Weights of a small GPT-style language model, trained from scratch on English Wikipedia.
Size: width 512, 8 heads of 64, MLP 2048 tanh GELU, vocabulary 32768, 48.8M parameters.
Architecture: LayerNorm before each block, learned positions.
MLP neurons of a small language model. Each row is named by its layer, matrix (up: input weights) and neuron, and shows model dimensions 186-249. Each number is 50 + 10 x the weight over its row's rms, rounded and kept within 0 to 99.
A block is one neuron, or neurons of one layer that tend to fire together. After each block is what it responds to, as a language model described it from the Wikipedia text at the highest values.

L7.up339:45 36 51 39 61 50 52 60 53 64 56 61 31 63 47 60 58 36 43 35 49 55 61 59 62 48 60 48 53 42 31 55 45 39 64 40 54 49 50 45 28 45 61 74 26 39 64 64 55 49 59 64 44 44 71 62 53 57 24 47 60 43 47 69
L7.up673:62 48 50 47 39 40 34 58 50 51 49 62 50 59 60 53 40 49 58 48 74 35 52 40 50 33 49 58 66 50 31 61 49 63 52 44 46 55 49 44 35 45 46 39 55 54 51 44 44 56 49 43 58 59 43 53 41 57 62 35 46 48 63 39
L7.up795:47 54 47 37 48 55 48 68 37 29 32 49 32 54 53 75 44 41 50 54 49 53 36 48 48 57 66 58 44 55 56 56 39 51 49 24 39 65 22 70 58 54 54 31 56 43 54 42 52 46 53 35 53 55 55 22 43 47 46 38 52 44 68 54
L7.up1195:64 32 35 48 54 59 46 58 40 63 47 61 60 49 51 63 52 46 50 38 43 45 57 42 45 53 59 57 42 47 50 43 63 59 50 54 38 64 32 54 39 49 34 59 47 49 35 63 46 49 30 40 46 48 48 57 42 48 51 39 45 52 53 58
L7.up1247:67 47 68 29 52 37 50 46 42 49 47 58 38 50 54 61 52 31 43 46 49 52 58 64 50 55 49 51 44 58 52 68 63 46 56 54 48 51 40 59 41 49 60 50 46 50 32 54 45 45 48 53 45 64 65 35 54 44 50 50 51 45 50 48
L7.up1410:34 38 66 46 49 43 46 42 58 54 59 33 53 55 29 46 71 58 52 35 48 71 51 36 51 56 52 54 60 42 50 57 36 53 57 38 61 50 46 60 57 73 63 49 53 44 70 39 71 57 35 49 62 24 49 37 56 63 48 53 32 47 48 61
L7.up1497:50 52 33 43 62 56 59 65 60 38 53 48 42 49 44 62 55 52 46 47 50 43 49 42 60 50 56 48 50 55 47 63 46 40 41 55 44 60 40 69 46 60 51 58 54 49 52 52 48 56 42 34 47 59 53 34 60 47 42 57 53 51 35 55
L7.up2039:53 53 49 57 57 33 43 21 47 66 59 43 54 56 56 63 50 55 50 41 60 56 40 44 53 24 47 49 32 53 41 41 54 50 33 68 62 51 32 58 29 31 56 34 48 56 51 45 53 42 27 50 57 36 65 53 54 64 67 56 51 48 50 55
Responds to: Range and list separators

L4.up226:56 51 55 65 40 40 44 65 46 67 53 42 40 63 49 54 47 44 63 53 47 56 65 55 59 44 44 52 37 42 49 32 43 55 32 54 54 43 52 67 50 30 61 46 42 46 43 33 55 48 40 48 46 37 46 32 40 54 59 56 56 45 54 37
Responds to: Inside multiword titles

L4.up1741:36 71 46 50 55 41 45 49 46 68 49 29 31 57 76 47 52 59 49 42 52 60 40 44 53 50 42 61 62 37 50 43 25 41 44 64 51 65 33 41 45 67 55 36 32 38 44 43 60 56 46 66 52 48 68 50 38 39 50 52 39 64 43 49
Responds to: Clause-initial subject pronouns

L7.up410:42 57 62 47 56 36 47 63 85 38 38 67 52 60 55 48 53 65 36 61 44 46 28 45 59 37 47 51 58 42 55 54 58 56 41 50 45 41 42 35 37 53 45 47 50 51 49 51 67 52 51 20 68 41 24 62 59 60 45 43 46 52 55 52
L7.up420:57 53 69 67 50 49 65 64 61 23 50 41 55 67 59 64 35 55 58 47 48 40 44 35 56 62 55 41 78 36 41 60 46 56 48 31 40 47 52 36 56 44 57 61 69 69 52 53 55 40 47 49 47 52 36 48 34 52 37 41 41 48 52 50
L7.up546:55 55 55 28 54 57 54 47 61 42 63 48 61 37 52 61 57 63 52 52 25 42 47 41 53 44 51 57 33 45 67 57 58 49 60 58 47 45 52 61 55 55 56 51 47 53 55 39 55 66 61 44 64 41 41 49 61 53 62 61 61 50 52 55
L7.up1200:51 47 52 26 53 33 52 55 66 52 45 53 57 42 47 58 81 34 50 48 56 55 68 40 43 26 60 59 62 76 62 58 47 59 44 28 45 54 25 52 49 55 66 28 71 37 39 53 48 71 36 37 51 42 48 53 50 52 63 66 49 53 31 60
L7.up1432:36 48 41 59 56 42 52 58 54 42 52 59 43 58 33 63 40 64 51 39 56 59 54 49 36 54 45 55 65 51 43 35 33 64 46 51 51 61 41 69 49 52 52 45 43 41 49 57 48 52 58 62 54 55 60 56 41 52 35 49 48 47 42 54
L7.up1599:42 46 81 57 39 37 57 44 54 44 34 53 36 45 40 59 49 52 60 50 67 54 44 43 48 58 68 69 61 66 57 46 54 73 44 27 62 49 47 59 40 46 45 52 44 51 35 53 39 42 45 49 38 30 39 36 44 39 51 61 59 51 38 59
L7.up1712:53 31 49 42 53 43 39 43 46 44 60 42 34 45 43 64 25 77 59 39 28 25 54 51 53 43 42 58 35 50 39 42 42 48 53 30 36 34 43 57 45 46 43 45 66 63 43 45 47 39 62 35 35 59 48 67 54 40 63 45 49 52 46 47
L7.up2041:55 42 60 36 60 47 38 60 41 50 56 58 51 51 53 52 49 65 46 54 17 39 60 58 58 66 62 49 38 55 62 35 57 63 54 61 40 52 38 54 42 59 59 52 54 50 52 70 42 57 52 57 57 70 62 51 60 35 55 42 60 57 50 49
Responds to: Naming verbs before names

L4.up112:59 60 55 55 62 49 50 51 52 50 44 48 50 34 64 46 62 49 41 56 61 46 33 34 57 44 62 58 44 48 40 41 24 57 57 67 44 45 44 25 31 62 41 55 45 55 40 67 47 39 27 37 52 64 60 65 41 53 48 56 39 49 44 43
Responds to: Foreign personal-name pieces

L6.up396:41 57 54 48 51 45 39 28 53 52 54 46 37 52 52 79 75 48 37 27 49 48 76 52 53 54 60 50 37 59 38 40 57 59 45 41 55 56 41 46 42 72 54 54 56 59 48 62 62 41 41 62 55 52 52 58 46 43 44 56 58 49 48 32
L6.up442:50 42 45 42 63 53 37 49 46 35 52 40 31 47 58 56 49 47 57 58 63 64 38 45 39 53 62 83 48 59 26 55 46 49 66 43 55 48 37 63 69 54 55 47 54 61 60 53 61 39 44 52 65 44 48 45 53 67 34 68 65 23 52 53
L6.up449:37 55 66 54 52 32 46 53 65 52 42 59 51 58 56 74 40 60 57 45 51 53 41 44 46 58 75 56 64 42 48 39 45 45 42 58 52 27 39 54 39 78 49 31 66 65 45 49 39 53 42 35 51 59 48 52 31 59 57 36 51 32 45 47
L6.up483:53 40 58 41 56 28 49 61 54 37 38 69 47 52 55 50 39 45 51 51 56 53 35 31 44 30 51 58 50 46 33 50 45 74 58 36 56 62 45 68 40 63 43 51 66 59 44 51 56 49 38 41 60 46 49 48 38 55 37 51 53 46 60 35
L6.up728:66 49 47 49 69 33 43 42 39 24 50 65 49 44 51 38 37 72 46 49 49 39 58 39 30 55 33 48 49 48 38 53 68 49 34 56 53 76 50 48 40 65 58 60 40 68 74 39 61 44 50 49 56 44 57 38 36 44 55 55 42 66 40 51
L6.up1331:46 55 45 59 41 47 48 56 49 59 58 40 54 37 56 57 45 70 51 68 67 45 42 55 54 50 51 54 49 46 45 61 58 40 35 64 70 43 35 47 34 51 57 53 43 48 56 49 60 28 44 42 49 47 56 46 39 35 43 43 50 37 40 49
L6.up1805:52 54 71 39 62 42 36 55 54 64 38 32 41 61 38 68 61 41 61 58 49 71 51 57 43 69 65 60 60 48 38 49 56 66 62 43 45 35 71 55 38 55 49 59 46 57 60 39 53 49 31 36 62 48 47 40 58 30 30 49 36 35 38 55
L6.up2044:52 40 55 49 58 58 41 45 53 47 57 48 60 45 51 67 45 43 55 34 63 54 51 40 54 57 58 62 44 48 35 55 54 60 47 50 65 49 30 59 45 69 55 48 54 66 67 33 57 58 45 54 65 44 47 45 51 52 67 53 52 45 51 47
Responds to: Just before a number

L6.up4:70 57 44 69 46 48 44 47 51 46 42 35 38 28 67 50 61 34 40 22 37 35 44 51 54 45 58 65 34 55 64 57 28 51 47 34 71 53 30 54 40 50 45 62 44 52 48 46 52 46 43 71 49 41 35 49 57 46 65 44 48 59 55 51
L6.up114:56 49 40 55 53 54 41 37 71 48 28 49 48 24 46 44 42 64 56 38 42 42 53 71 53 54 54 67 50 58 41 39 36 53 59 42 44 39 51 46 32 72 44 64 53 61 61 59 63 37 33 41 66 49 45 59 57 46 65 47 50 55 49 48
L6.up235:74 50 51 58 68 55 41 53 48 52 42 42 45 20 61 54 60 48 50 54 52 42 52 60 54 65 56 58 42 64 48 61 48 49 56 53 54 39 44 41 34 60 46 58 42 43 50 67 63 58 52 36 64 53 51 49 43 39 65 56 42 65 53 46
L6.up839:33 41 45 54 58 42 46 23 58 37 43 65 48 42 53 57 53 59 68 49 57 40 58 48 41 42 58 55 59 59 47 53 36 62 55 43 40 52 55 48 48 56 49 49 41 54 52 73 49 63 49 40 45 49 40 54 43 59 64 79 64 47 69 46
L6.up1106:68 54 66 51 63 40 39 34 70 53 41 67 59 37 61 53 45 48 48 52 63 41 44 60 38 40 47 53 32 45 37 38 41 63 45 47 56 58 48 55 46 60 40 62 50 47 54 71 59 59 37 33 34 52 70 48 44 37 39 48 65 65 47 42
L6.up1474:57 38 60 55 62 47 47 33 76 41 50 50 54 45 43 48 71 56 46 20 55 48 51 69 48 50 53 70 40 58 45 51 49 46 50 47 52 44 46 45 37 64 60 61 54 37 56 69 54 36 43 37 57 56 52 56 41 43 53 53 59 40 43 52
L6.up1963:51 59 53 46 64 36 40 34 55 44 61 63 61 57 40 54 51 52 46 29 56 39 38 50 49 33 74 52 48 42 49 44 58 55 38 69 43 58 53 44 56 39 57 55 58 55 57 68 61 58 50 39 61 41 60 49 46 42 40 47 42 57 34 56
L6.up2029:59 45 55 60 59 44 43 41 63 40 46 54 52 56 57 63 66 56 50 35 74 49 58 57 44 44 69 49 49 45 43 56 40 57 55 40 32 53 47 33 34 55 50 60 47 42 40 62 54 54 35 36 34 63 55 61 43 52 49 40 60 58 50 59
Responds to: First names of people

L7.up679:54 64 52 54 56 57 38 59 48 50 38 51 60 44 60 48 50 54 48 66 54 30 53 54 42 43 58 40 42 48 36 45 47 55 32 65 52 48 52 57 38 69 42 72 49 46 45 36 68 53 54 49 53 69 51 51 50 50 51 52 51 33 54 73
L7.up939:59 48 52 39 49 58 46 72 53 69 44 46 47 39 53 63 39 50 34 41 57 58 64 55 69 67 34 58 54 56 51 50 36 36 39 53 59 56 43 41 35 50 43 46 50 49 40 48 65 38 31 47 45 58 48 09 37 30 49 61 57 53 50 55
L7.up962:49 79 40 66 51 44 43 54 39 37 42 65 59 57 43 39 35 58 44 42 53 57 36 67 48 60 50 37 23 42 43 50 57 45 59 50 67 44 37 56 50 51 71 35 67 42 34 57 57 43 68 45 52 63 48 48 43 48 40 47 30 40 54 65
L7.up979:50 53 35 52 75 48 39 49 49 27 51 19 41 54 64 60 41 57 37 57 34 40 42 50 65 54 64 63 35 39 43 47 42 41 52 46 42 56 47 57 45 43 49 70 49 55 54 43 73 44 24 56 49 40 72 47 46 55 30 57 65 38 64 57
L7.up1324:67 61 46 67 58 54 37 68 52 41 52 54 28 62 61 60 65 58 39 30 36 56 64 50 49 56 53 75 35 46 38 43 46 67 48 55 61 52 46 62 49 46 51 50 40 51 51 53 67 38 56 63 42 48 43 32 49 60 61 43 66 45 46 47
L7.up1623:55 62 60 50 48 51 50 55 51 63 53 55 38 61 45 67 56 62 50 56 50 55 71 51 46 46 45 33 51 38 47 52 48 42 62 42 60 49 65 47 35 68 62 45 58 60 43 51 44 64 47 66 41 58 52 46 57 33 49 43 64 41 36 53
L7.up1762:46 51 48 52 47 60 32 51 48 41 39 38 37 66 73 53 43 52 36 58 48 52 50 58 46 45 69 42 49 40 47 60 45 52 45 50 56 54 60 45 52 51 68 64 37 41 51 46 65 56 47 40 62 49 59 33 49 41 52 52 42 42 31 57
L7.up2005:35 59 33 47 44 51 52 56 52 38 64 47 51 51 60 55 43 60 43 58 36 46 58 57 41 43 66 65 57 41 33 33 55 42 32 55 44 47 55 81 42 50 54 59 43 45 59 54 73 44 52 36 37 51 52 51 49 42 59 51 50 51 44 46
Responds to: Start of proper titles

L6.up137:61 57 52 54 46 56 50 49 46 34 61 54 35 42 61 57 54 56 44 78 39 61 75 64 43 57 52 49 35 60 46 40 59 50 41 50 56 44 30 44 36 50 52 59 41 49 42 36 49 41 42 61 54 65 53 44 43 29 48 44 37 66 41 61
L6.up642:48 47 55 63 62 46 42 53 50 42 70 47 38 51 51 54 46 44 41 54 33 51 63 57 62 51 53 65 47 43 51 33 64 44 57 58 63 64 42 56 49 41 61 44 46 25 33 48 39 52 55 76 42 37 57 44 40 55 49 32 66 40 39 51
L6.up680:49 36 63 53 35 70 38 66 53 58 44 48 47 48 62 63 50 55 56 64 30 59 72 68 67 54 52 50 48 25 47 32 61 45 37 54 55 61 43 61 42 43 54 53 54 63 50 39 48 38 59 56 41 39 73 52 34 30 54 53 46 51 41 53
L6.up712:46 41 34 64 57 39 59 63 26 61 45 55 15 53 59 52 46 31 41 58 52 62 70 57 66 41 57 64 47 35 50 41 64 63 40 46 52 50 41 46 62 39 38 39 40 57 28 33 43 45 46 55 44 41 52 34 58 54 79 34 66 39 62 54
L6.up745:52 50 46 48 48 49 50 49 52 54 55 47 48 53 66 51 54 54 45 44 40 57 63 55 74 65 48 43 49 48 42 55 50 67 49 51 61 51 46 56 41 50 60 48 55 37 57 29 44 68 49 64 45 50 46 54 43 43 58 48 51 39 44 74
L6.up832:58 56 52 43 48 43 45 56 49 66 49 48 39 45 52 48 57 57 46 42 43 59 55 61 64 49 44 41 50 44 50 44 64 63 56 34 47 49 43 44 28 47 55 53 51 40 56 38 49 57 55 54 46 51 54 54 48 49 49 43 38 55 35 47
L6.up1210:30 58 48 63 45 54 42 49 36 56 59 38 45 44 59 58 48 60 50 42 45 70 32 58 59 64 43 47 43 56 48 64 54 51 54 32 56 64 37 46 47 50 64 45 52 52 65 61 41 56 48 57 43 61 34 48 62 35 55 42 34 66 41 61
L6.up1711:65 37 42 65 56 57 48 57 46 52 58 33 24 50 62 55 39 56 52 56 32 62 61 64 42 59 54 41 44 34 44 35 66 47 39 39 63 52 48 44 44 39 46 64 43 48 37 58 53 48 50 58 52 70 48 46 41 45 63 40 42 52 63 46
Responds to: Start of titles and names

L7.up312:46 51 51 36 62 27 39 57 42 45 22 47 66 65 56 66 58 43 58 59 43 53 52 62 56 69 74 61 67 64 40 58 49 46 56 49 53 49 50 56 56 58 64 55 39 53 54 56 55 49 45 61 66 32 38 54 44 57 59 48 55 55 36 43
L7.up655:63 34 49 63 63 44 59 72 54 42 40 35 68 51 66 54 50 60 64 50 37 39 54 44 53 55 37 50 57 38 45 50 43 44 59 45 43 33 41 39 40 43 54 51 52 53 54 54 44 57 43 57 50 49 62 51 46 52 62 47 59 34 57 48
L7.up1001:53 55 51 55 64 54 51 69 61 59 44 36 40 30 64 47 57 58 64 45 40 39 56 48 55 48 67 60 57 43 46 54 41 36 56 43 48 36 42 55 41 55 32 52 34 52 51 42 64 73 45 43 68 43 58 60 34 53 66 50 59 48 45 50
L7.up1024:63 46 52 66 57 33 41 69 49 36 30 36 50 62 73 66 40 52 63 60 46 68 50 52 49 63 45 60 53 46 43 36 45 46 46 41 63 36 32 45 42 47 64 43 49 59 51 54 58 59 52 47 42 45 49 52 37 46 47 50 38 40 55 58
L7.up1552:55 37 51 52 76 49 53 63 63 62 51 34 40 29 55 39 64 54 62 61 43 43 63 52 51 58 59 60 58 60 51 50 30 58 63 30 50 41 49 66 50 51 56 40 42 53 54 37 39 48 40 45 51 46 59 61 41 55 48 44 41 56 36 50
L7.up1591:38 48 51 55 60 29 49 46 48 61 48 45 50 47 44 50 45 21 41 47 53 57 35 59 59 50 45 52 50 53 57 49 50 61 50 61 59 41 70 49 38 65 49 47 54 43 46 33 45 54 61 55 68 47 38 31 65 76 46 33 40 19 54 52
L7.up1726:52 53 62 26 58 49 50 39 61 43 58 27 39 70 38 47 58 58 43 46 45 37 53 37 64 53 48 58 41 45 53 61 51 52 51 53 45 44 63 41 56 70 49 52 46 48 40 52 53 62 34 42 50 48 54 38 58 27 43 50 53 40 46 47
L7.up1921:54 61 50 56 49 44 47 51 55 45 39 39 52 45 45 51 59 52 56 39 39 32 37 60 54 40 53 60 44 46 54 45 43 64 57 53 47 53 31 58 50 48 42 64 43 53 51 57 69 58 48 38 54 47 63 49 56 48 52 61 54 52 50 43
Responds to: Clause subject before verb

L6.up191:63 53 48 58 56 39 46 63 55 59 46 41 55 50 78 42 60 74 56 56 43 43 56 60 52 39 58 61 50 52 55 52 50 46 64 25 42 42 51 34 49 38 60 44 55 51 52 40 43 65 51 59 59 57 50 51 36 46 49 51 72 46 52 46
L6.up444:48 61 43 57 62 63 46 61 48 54 47 36 45 59 71 46 52 57 55 59 38 42 43 70 42 58 48 59 51 38 39 55 44 35 57 39 48 29 51 49 49 46 50 37 55 52 54 42 42 57 47 43 60 58 70 56 57 64 58 46 38 40 64 42
L6.up490:39 52 51 63 55 37 54 50 56 52 43 52 39 45 66 53 48 69 58 54 50 53 62 51 46 54 54 74 56 44 46 49 42 59 48 49 56 57 56 46 44 66 43 44 49 56 40 56 64 67 41 49 36 40 64 41 34 45 67 54 48 49 63 41
L6.up775:30 47 47 43 43 44 35 64 68 33 36 43 39 70 50 75 59 35 63 44 37 49 45 60 51 58 58 54 61 58 39 45 37 24 50 53 44 47 41 55 62 37 51 62 41 62 42 59 76 47 50 54 62 43 57 67 51 48 54 42 51 48 49 54
L6.up919:33 57 49 52 57 42 34 69 55 40 50 43 40 57 72 57 61 44 59 47 46 43 53 43 55 65 63 50 66 49 54 39 40 39 46 44 49 41 37 44 49 46 54 47 58 47 53 57 63 71 45 36 68 41 60 39 41 35 55 49 32 41 35 47
L6.up1038:43 43 64 57 60 45 50 54 56 23 45 45 44 51 63 60 55 45 60 53 50 39 33 61 46 62 64 65 59 67 47 55 36 44 44 24 53 43 32 32 42 62 42 45 47 53 56 62 54 46 35 57 49 54 64 63 46 35 43 44 44 54 54 31
L6.up1733:51 59 53 54 58 52 48 69 61 56 50 54 48 49 42 45 49 51 48 43 36 48 23 46 64 45 57 63 59 40 33 46 37 56 65 51 41 38 46 52 52 53 34 45 34 59 44 54 46 48 41 47 46 52 72 44 49 40 45 47 63 40 71 64
L6.up1994:47 58 50 42 57 52 56 74 64 53 39 44 40 24 65 40 57 60 68 46 27 44 43 48 48 45 58 51 54 51 46 39 37 36 56 41 49 40 57 53 40 44 53 42 58 51 55 47 47 38 55 39 61 52 44 44 51 58 58 40 53 37 55 55
Responds to: Clause-opening subject pronouns

L4.up1359:47 45 43 47 49 45 53 64 44 48 41 55 55 69 50 56 64 64 54 54 47 39 38 49 50 39 33 52 68 57 40 43 59 64 40 45 51 48 36 63 62 39 58 37 34 43 55 50 56 51 43 53 51 50 37 40 51 52 69 59 49 65 54 50
Responds to: Transitive action verbs

L7.up254:46 60 37 49 66 50 40 47 58 47 31 36 45 32 48 52 65 58 55 52 45 36 60 66 52 43 42 59 53 45 41 41 55 44 68 39 39 46 42 51 54 66 41 69 57 43 49 63 58 51 31 29 65 50 64 44 34 57 59 35 59 48 60 45
L7.up285:45 47 61 45 58 38 42 51 55 31 64 34 55 48 72 64 42 74 52 46 54 50 44 44 52 44 44 47 37 63 50 51 55 54 50 55 43 50 38 55 42 82 56 36 43 38 44 54 73 41 45 40 44 66 39 49 37 36 37 71 61 41 68 45
L7.up971:46 45 37 61 62 46 55 46 46 40 46 59 54 47 60 67 54 49 57 39 40 34 54 49 61 51 43 65 45 51 49 26 58 52 52 49 72 31 53 40 50 47 42 59 43 51 50 69 49 60 40 39 60 53 43 63 66 44 57 45 52 53 44 52
L7.up1470:44 63 68 35 60 53 24 56 40 44 35 41 40 31 57 56 58 38 57 55 27 60 45 58 66 41 49 78 54 56 38 69 41 42 41 34 40 39 42 46 57 67 55 56 59 34 46 57 60 48 31 40 61 56 29 69 40 53 62 67 39 57 49 45
L7.up1690:69 47 52 49 61 37 43 53 67 45 32 45 49 31 51 53 59 55 44 40 40 44 64 54 58 46 48 61 47 53 41 48 25 43 60 45 52 36 47 38 35 65 43 46 51 42 52 48 67 34 38 41 69 66 41 53 60 50 47 60 46 27 62 39
L7.up1838:65 53 47 48 53 39 54 45 65 62 49 47 46 17 51 39 59 50 62 43 40 54 69 71 54 38 45 76 47 51 34 49 27 47 41 48 44 46 36 36 35 51 45 62 60 39 50 73 54 43 42 48 64 63 46 62 45 46 26 47 61 34 50 51
L7.up1919:62 41 56 54 67 46 37 43 47 48 46 43 38 38 55 64 54 47 59 49 42 53 66 72 65 38 64 58 49 48 36 51 37 40 44 35 53 36 52 53 59 49 44 51 49 44 46 66 59 45 41 40 61 62 40 39 51 48 61 48 41 38 42 53
L7.up1994:44 50 56 57 64 56 52 51 49 46 36 60 60 39 61 53 38 64 58 54 47 59 65 51 59 45 50 61 57 66 49 60 35 43 29 45 60 31 45 48 42 54 52 41 44 34 50 50 50 56 45 52 59 52 39 45 50 33 76 62 45 32 62 54
Responds to: Person first names

L4.up507:49 40 44 53 59 66 43 62 53 52 58 41 53 43 60 62 64 34 58 45 40 53 56 46 33 50 39 43 47 42 33 40 45 48 61 57 40 56 44 67 36 77 56 54 53 51 47 48 49 40 47 48 71 51 57 32 44 45 52 66 53 59 61 54
Responds to: Percentage statistics text

L6.up74:65 53 46 64 74 49 38 48 43 67 46 54 26 50 50 52 60 66 43 30 49 49 58 50 52 46 62 58 41 52 33 28 47 63 47 44 29 40 42 57 47 56 70 55 36 44 32 51 53 51 35 53 46 54 40 43 41 29 54 52 52 52 60 53
L6.up518:39 49 48 63 51 45 48 62 62 49 50 47 46 51 50 63 33 38 56 46 52 56 47 46 44 56 48 53 63 54 46 35 45 63 34 45 44 54 41 57 63 54 52 48 49 57 32 62 44 58 40 54 60 59 41 34 44 36 46 24 60 47 40 51
L6.up730:49 43 72 49 67 37 38 38 62 62 32 60 35 51 61 67 30 43 43 50 51 58 65 66 43 56 38 68 52 77 28 37 46 71 33 54 57 49 59 52 51 45 55 40 43 53 58 54 54 46 40 62 44 42 40 36 44 37 46 51 39 59 41 51
L6.up1009:46 38 55 60 42 69 40 56 39 65 45 45 56 61 43 61 42 43 33 57 63 64 58 49 40 59 58 34 61 55 62 48 59 59 42 46 48 64 51 53 38 36 49 57 63 51 61 39 49 49 58 69 42 35 47 47 41 51 36 47 49 60 39 61
L6.up1421:54 43 46 67 58 38 41 65 62 33 50 63 54 42 62 52 35 64 49 51 50 49 67 36 49 47 47 54 57 49 49 47 54 82 49 36 51 44 53 46 49 65 64 55 56 52 46 61 54 46 45 44 52 54 47 33 35 35 41 38 34 42 45 26
L6.up1542:42 45 64 49 48 48 54 52 69 45 58 29 41 57 58 56 50 55 49 49 36 41 51 51 51 64 59 44 61 25 47 40 54 64 27 55 66 46 43 47 51 56 62 36 50 52 33 55 56 61 35 49 48 61 51 19 37 42 58 62 29 43 46 62
L6.up1597:47 43 55 35 38 53 47 54 46 63 32 39 44 53 38 52 25 57 65 49 44 47 43 41 42 44 50 65 58 63 49 56 32 45 41 37 48 58 55 67 60 45 54 31 46 42 47 47 51 53 53 56 54 52 50 50 53 45 56 49 37 47 55 46
L6.up1641:60 31 60 50 60 39 38 52 60 49 40 42 48 56 56 52 47 55 43 24 56 58 61 64 53 57 56 66 50 48 56 55 60 74 47 40 52 32 46 63 55 29 60 68 68 64 37 54 52 57 59 63 52 51 45 50 44 46 54 38 45 63 43 60
Responds to: Name-introducing words